From a checkpoint of a small transformer trained on Wikipedia: MLP 2048 ReLU.
MLP neurons of a small language model. Each row is named by its layer, matrix (up: input weights; down: output weights) and neuron, and shows model dimensions 234-329. Each number is 128 + 32 x the weight over its row's rms, rounded and kept within 0 to 255. Numbers have three digits each.
After each neuron's rows is what it responds to, as a language model described it from the Wikipedia text at the highest values.

L3.up2035:103157131082129103123167124140100138096145100132094126201142073181098116162087178112088147171142105161155149078128101097100072112097154108211166163132089138095126105143202134086124124155153138097119141099155148177093095054145129146158205152063168104080119159110145160147098149065151070139
L3.down2035:136135073114139100139112141177163124099135070120096140067168182108131128130157078096135170142170159104086181075097152166110110122097125129157155121139110128120113159147148110158069096153135130218156087061137127110097158138165107175138106105152120077080077145184152144096112146152154141127
Quantifier and partitive connectors. Function words completing set phrases after quantifiers like most of, more than, first of, only win of, often in sports bios, plus some mid-word pieces (Ton-ight, Reg-ular).

L3.up1031:151130108124092167119133139099203143148122121110097099140136110157183143156180114080127112153175112118139156125130151152097169144109136111128160152136074140109117117173091175125202086077090180123124123104177118149114091098132094100035058120122197113093133096140097149133137154090126120144
L3.down1031:179115111092125122194082133116057082131169149158089135133104060106014137132099169134116106157142100128078101105103124155161121160176115106094056069132132137085157154150172059138130106108105135110128193151088130071173194174103123178075151175156119127096121116158087113100149147117131159083
Final digits in tables. The last digit piece of multi-digit numbers in wiki tables (vote counts, stats) before a pipe, e.g. 66|1, 22|3; also occasional mid-word pieces like v.

L4.up896:174100121146165121095165181140157135131127147114200138163176116085105134075130149161156091125146198116081087107168142130135044172168092122135142143103205115113139118169115144131093180081142132133193148160151139156118146117203160107118128102083101146163112113099129078113137135184104106111
L4.down896:126155150154128134128096082116152138179162116124140078113126101121083138154177160131160109130114115063170130092145153122137120071122114099112052083143128098108111127113080073138134098159121145200159118100133145124113122090098195171092126097132121126135116187153176142109156136151124115116
Comma ending a word. Commas fused to the end of a word piece that closes a word or number, mid-sentence, such as "boy," "divisions," "72,000".

L5.up1928:118134117139077211113113121149105129138162098179161187144147092140139194082130177122112129151145113149132133157061056129091087054198127143216099124107086077118160138118086132105119144157115108182148033125156137117099214166119122150151112166180161119145102145109132215084094187086103158105
L5.down1928:112151093153143133159130167141120215087097182095142083045151081130104077115129088130159121089110191152147218190129159154136123158076058076102101128147129046134086123134122127079120125110163120143151121107181060115110142099116171136064138082150158085156105137132110164072135128108141182089
Counts and name fragments. Word pieces inside numbers and tallies (votes, goals, yards, majority of) in stats and results tables, and mid-word pieces of foreign names, such as Vol, Gonz.

L4.up1655:108099078077156088150154152138121085152134137157119134101109117112132090119115139110128145132090121182103160106125116110148143119142171110120049140158068114131119157131111110082119154194091090135101105151149075129137223081112162147094133140065128138092090120160153099138110173138095111114
L4.down1655:189160114098116157120164158097099109157112181121119148082085113152125175115131159115115144203142130100164120164106134119163127125085168140151127157148127146188091145135107191070146183102112175127175143128068130124133122146145097150151113139130168098132143139140112104149152140115182131119
Mid-name word pieces. Non-initial subword pieces inside multi-token proper names (places, people, organizations, titles), e.g. Hales-ow-en, Jok-ow-i, Deng Xiaop-ing, Intersc-ope.

L5.up2046:158197091129176096153131186131167143144117146128140100115114074111128109076135075151113087139112132136126164053137144110095115166131131107138133093126155122147110168153138150130121152134138160186141112105114167089136137138148160138160077114085186098136159180127105140077148121143087080147
L5.down2046:146139121134174132129116097129152114163132158179171136095098083147108110146087108021100092157122103184136049133158121135176136135123123120125189140210157174132158127146205180161139160103147189168155171148130188124121127113080098118105135145086106094132097111120155135079120111175097112138
Word-start fragments, suffixes pending. The first piece of a word that will continue, such as verb stems before -ing (supply, switch, stop), or middle digits of numbers (15,672).

L5.up1731:165161098108101162074086110105115158113129112173062133178107147096125092095132124177065119134099130129132144105095168130174069128115115118088080207047115149133073080137123113153151125127141048121125105109154099118162166125161162115123110119097156119080105132098104148059141086070170123126
L5.down1731:157127081149159152095119128096077082059159168165138145119090112119125107154136160210138119157184085138141102128121118078176141087048148144152135105139111026113126121126123147129064145162120113170113123135177142076175109154123189084093159146126119089091125113176156118138046171145098128126
Listing and naming words. Mid-sentence nouns and verbs about listing, naming or counting, such as list, also known, called, and of after one or none; weak and mixed.

L3.up1522:076153128139112135128131119151136152184179060105112088142128099167100096141095136181129124126114149159114112132122084154141103185158128140115118160110164163171148143128066129130177074136130118121125094130161161127161074117155131086087176113142143152166155112138133179117105100128156176175
L3.down1522:142101113067157126109161131141115139108138115119131123134129144093076130088136149170118129135113060095179097135143125071101139138163153118136129098114187067158138175089108064196127164036199125145094133096105169087134137123102115146101114085094139118112091158146118170126106119067049124106
Clause-continuation connectors. Tokens that extend a sentence with a further item or clause after a comma or duration, e.g. and, then, later, years, including.

L3.up1682:084161111159130098129094129135137112149114106151176117092186128107095095143154158155074147122092115089087149124104132063105171173079133105106111125139128114131139105084100118118125151138096093110119086131214163151155112160111183143198076103129123115155173134140130171142125110134113124096
L3.down1682:142138177126148097117166133114110108150138130114127110122087154123130154142137162132160144086078070138071097114100170145151232201204139103141116195145087075090061099107114199137124094120162081094156165138138143084155117139086111078096123135094105121098174117121171074162165108093180172043
Word-initial split fragments. Opening fragments of words split into subword pieces, mostly a lone "c" (c-ivic, c-ry, c-ement), also "p" and "W"; weaker on numbers in table cells.

L5.up1232:126069121109144144116135121169122179142116153099167166075115061119187131188085146135182151173152125119135105145166139169097148152091123169103114142108126120109143101142103218124161143099149087159109095155168152124144132116111136145146094094165155073150129100158136127124112195169126148085
L5.down1232:106156076119148141116096223136185120105091138149128118126073147168106186137128115114070100129135113150115149125123090149083118141112122101189096130125129110098064143109107166085115204129135182122137172148122175122103099093082132119172121146124127165143116126100142158146131055145133087133
Proper-name opening fragment. Opening piece of a multi-token capitalized name or quoted title, often after the, a quote, or a table bar: "B|uddha", J|iefang, T|ewkesbury.

L4.up267:188101085084187211137159086154141121210115019099117109096205122126187090158125122123126124110138203133165138114129119128091119086135123055102124135088121153168109136086179150146164178118064153131127160108136154183116132139168175079067157111119192149135125180089127124117128090099153108126
L4.down267:091146127098096041202072104130083081059143110126131171161134099144209133109110104144112116180159109150137117140126119141102150123136117171051099135170098111168136129189090119047081076125105113176136134125177131142135089147080101167161160171129074139074063136153117088114110166124146101131
Word and number endings. Final piece of a number split into several tokens, usually just before a table cell bar in election tables (13,116, 7,798), plus endings of split names like Venkatraman, Murali.

L3.up1452:117133118156117166111154143084095146152176142160048215178120108136130104121133147115170169147205094229114114126159102149144157050190083117154046126112137171164139092121134139125153094148122121218118143113168124122094093087137130139127217127190124139115120148117138170126150111054074119051
L3.down1452:156156132173089146130130134135122089130095076149181114098061170159157136134205091164159109092103125110201138137112143160164087085116182101160112154155141095100159115091167107104141150121037134126104086139142180106052160099135123132134112142153116138101155127100130112133139109133126082157
Mid-number digit chunks. The digit group right after a thousands comma in table figures (2,208,000; 1,365; 9,490), plus mid-word name pieces (Perm, Andorra) and verb-following prepositions (resigned from).

L3.up1696:135132139124099115153149182160139149115136150162099131116185095144156156164163184090182163054166122162087143081114077078166146105132081115126204165086135110117106111081115116121089132140076120138173164093184192136139112148087054174106112180164091093162116129148118117105126154114144099128
L3.down1696:083125148160128101099150129157178140124176125134119105129148087113129152162157137124175159120140116149111143085115173080091169127094096131120083150113136100124193164127160097163134106203096166117100161140085084121156126147179125099103118143127118077087109089181134156121068186165133127149
Word-start pieces. Opening fragments of a word still in progress, such as a quote mark plus first letters ("in, "h, "O) or trans, out, sim; also " a", " or", and modals like might, must.

L3.up1831:107123111150104102149139107158145132089109161186154103125107144104165160121158095113156141151078093116127169133102151147103157076146145181103108143078088101121079141112124131139137119120128116141181175089164199103129129226081163131111126091099140169192133164149152120123125134128079114037
L3.down1831:143119052161140120114108114130143099147093122145097152142062093116145132154101127117140128157131095144124204133170162098138127196163119127152133161149167178144105134171147137153138135143116152135092122144097092075137135053089078103109127063122115128121135125145139131202089127064188175078
Word-start fragments. Fires on tokens that open or sit inside a word that must continue: quote plus first letter of song titles ("F, "B), $ before amounts, mid-word pieces (ust, b in abbeys).

L4.up392:103154175132127159120099108153080145137130088100134148111166124127213147150082101068107092132103166140146127171186121064102145121151143156093136144106105117144174124167146146150142161106117172169137119115125097173117081153119068176225044073108131112171152090081118157091153115159110093150
L4.down392:152142061156077150161140105138091104175103152132127167192162158126159143156219141120127059109179145127174143117096077165128129087105156139153092133155103136143178119099158137186119111117057158082136138100174073086119106094125092103134213168137157139134121137181146137205089172173141148153
Mid-number digits, career verbs. Digit chunks inside comma-grouped vote counts in election tables (1,'36'5; 6,'99'9); also biography verbs and nationality words (joined, received, U.S.).

L4.up1091:080167114104075159136175103170114146128136082115060143149095095156133095146142119073079125106168100192153141107122104130148164173161143134155134137132151125091106117152121144119142133144077146174059140098174112121169110097093156167133144166143117149104117125087146163167175172129150157128
L4.down1091:119115083158091079125062128157114115147154144125153088124159150151166131087140119163207136097138140189100124131151184071157141133171079126184149122152108097145184070152071108178159105138120069178120178063110130147096150120115102146070129161105119111123106114100171063073094144101106100128
Start of names and phrases. First word-piece of a proper name or short phrase, mostly after a preposition or table pipe, e.g. C(ale), Z(agreb), in (a game).

L5.up1258:099132137145132134106130158136093114097136159082091134183110140107106126129089141151103069116153134129126128133143187106110125134126098127176081132145168151131162110149179069139108132154139153136152148113174081120196129106083161169146156139086129145127144131110131196100137144124060161079
L5.down1258:035098162107080115125122100152158157126069138161101142152181150142133088077129149069160080082165112110131078091113151128154124168150178157127134102109083095118121108132091112158120145057134136097114177206123122143032125113132083157124106112165066155007123097127103107099093107103124074158
Phrase-final completion tokens. Final token that closes a predictable phrase in biographical, sports or date text, often before a comma, e.g. 2019, season, appearances, or word pieces like mon(ed).

L4.up817:137142086121098157136090124142111122109172127168105195123139127127089039052084147132131175085131134106144101104079140128097165231114152172052173087111072130104152090119111114083131147094164164145111073137133132141077148147093144117103161097097135127102139159192180126106121147115114132146
L4.down817:120057129190150166101096132182107162123172130167112111091118126147084108126112070138153102132141131176132095138111134179140142123156085140104142126096058160181147110141134161102114096103180139152149060126148139166145147138078181159143108129118161190102119149137087130130120099082089135055
Partitive "of" in groups. The word of, and quantifiers like several, many, all and among, that pick out members of a group, as in one of, seven of, each of.

L5.up1367:161144130077089152131148178114084121093097125112113135161143137184152140134139116161118130131164139157117151221133124077124110077111102136099132183171135139114118157142077134119116097186100184084062134140159081163131132130091144076069113135176150083101087149077140102103146100099105115190
L5.down1367:180139136077076091088105121172143129168106153114157171144129153080119147106116146154243105133062083063045102120099079126095129166064090101110159124153140112062095160080122152076148125131148112123133081127103124105104207161164142102059106119111119180166120161110117111123175179106148124103
Diffuse content-word onsets. Fires on the start of nouns, names or table cells, often word fragments, in varied prose and tables, such as volumes, lyrics, C.

L4.up626:172089143058122166165104126136068164143125074101141194055038129097080144117133156113101140084124117106115134142118085096133175084162116156074171136107113128170136122139136106153108113051123127151078121120181098133123097103125134137188110102167100077156120150102116112112177155137178124175
L4.down626:142117155148166133153144098170126152112123115132154140158175148178128113129133116156130144151134151101169164086105124106150082198128198122159162143152137101142121142175078161170074149144118088151116164060146089143161134140102123175102083125148145161081174163111133137134106162072142116161
Word-initial letter "A". The letter a/A as an article or the first piece of a capitalized name or title, often in tables or lists, such as A Day to Remember, Aakhri, Aarhus.

L4.up1000:112122105138128147178140161074119167142097171113054064137126162109195112154145128205170147098188172109158172097111169146154139168124115134114075091079144105127093107159152163152082134167130136177154118076128130177117161172130143150094156149142118089122113166159148122135104063118090178191
L4.down1000:158112131200112125148138151144172064090130164084082163165117123137154098125131149123156134097130101114085129143151158129129116089056146110139136112098108137095120123120125119216119136175113123145151154091107059095133079180151085139139133159085131194108157063087128188176174130094093193151
Historical biography details. Tokens in historical and genealogical biographies: final digits of old years (178-4, 179-5), sibling-rank words (youngest, eldest), and function words such as by and is.

L3.up130:136125071106128107084141135147118111176109124170107135125106150131139126092122148105125079128108203175180134087096104101165183142080164147113113188089070148176119099100118169112072115127107142116203129149154112096137144089168112140128072160113100149163138090148156054126198146109118102124
L3.down130:180134161172104126167176127112031092117157106124071173127052166119106178119176133064109113141126132130108176148153107090159121120114040123160218167120110097151130155112060140152126136113123044112087141092094134160180158176113085089112164128131146108155184108149127170141137161097097217081
Complement-taking prepositions. Prepositions (of, to, from, with, by) right after a noun, verb or adjective that requires them, e.g. one of, refer to, originally from.

L4.up1836:102114130136201158127107134154175124094134171105107153052056115109139071067082124162128076156145099168188093165137131123151103161123155130123118078110154132158083106145130087153088117202129141152128122103132088101094162072126124044105073146139129143142141118099118126114069200151155120164
L4.down1836:072099112103144132073124144140197133141125128110142104141086059127113142130136138106139106125118135140123176143109125152121182191139150101063128097122085144179156131165179207131195164113106153172093055181180124112102112157110127096131056108136109101125115111140138132149053146145108126144
Start of new item. First piece after a separator: opening quote plus capital of titles ("B, "G), slashes between paired terms (View/Edit), newlines ending table or list rows.

L5.up638:061104112125157105117106132135102103114122159160097184103109098157127125142156158159103134137137150152126105150103104097172115148140157068098180125120121153121129140113128116181106155140169119151168136135088185159120143170107081123152149161083076157126111134153108116160160129130128126163
L5.down638:142176105129066143142162107143092131138137154103082092087105108072065174075131146147125133197168120143143116135138105112083142096105139087125095150124114172125082065152127136140078198152143101150145076075091110150100099154167109132161098115098156104057113115095067107183117095143116144085
Inside proper names. Later word pieces or words inside multi-token proper names of people, organizations and places, such as Ex-arch, Cran-well, Surrey Sat-ellite, Global Environment.

L5.up1510:130189116153130098100150117183140076126162143151133103119098143137132152128115110097101112143081107127192149150163132100104154066119128139172127166073119095102117202152139052074126144178073114136176086155125221076138082091108180155167092091179183092099176133174107097129114147132146161108
L5.down1510:129081101143094105103155160094151122184125183119078155144121115064151102100132076074123086088182143101108144094104163133111157182125142123130151090158137091158177075120133156143103097134150146124126138121113151151126119136114178084083188164041173110104177194192153154167108136145084136129
Sports stats separators. Fires mostly on separators in sports statistics tables and result lists, like pipes and semicolons between scores or race codes, plus sports-report prose words like finished, against, down.

L3.up1189:156095119149215121163085106187138175131127186154134106146131084138177080134141155164152125131093107107176171100119094145129116105111105123178158130157057129097134156132152147093160152127141071109174142088155138120099143169137133157119112149148139119112153092155155139182123106166119079074
L3.down1189:113119144094065211142180146148094132122115115128095120136156125113095088112131142105143121180127130135113127156113098108191131111084100170127115125133136144199120152097131134173180167095119166105110136127105040118106162073114112143149116148121097149076133132100138102127113138089170110189
Mid-name continuation tokens. Inner continuations of fixed multi-part names and compounds, such as hyphens in Blu-ray or Self-released, syllables in Schwartzman, and King's Cross.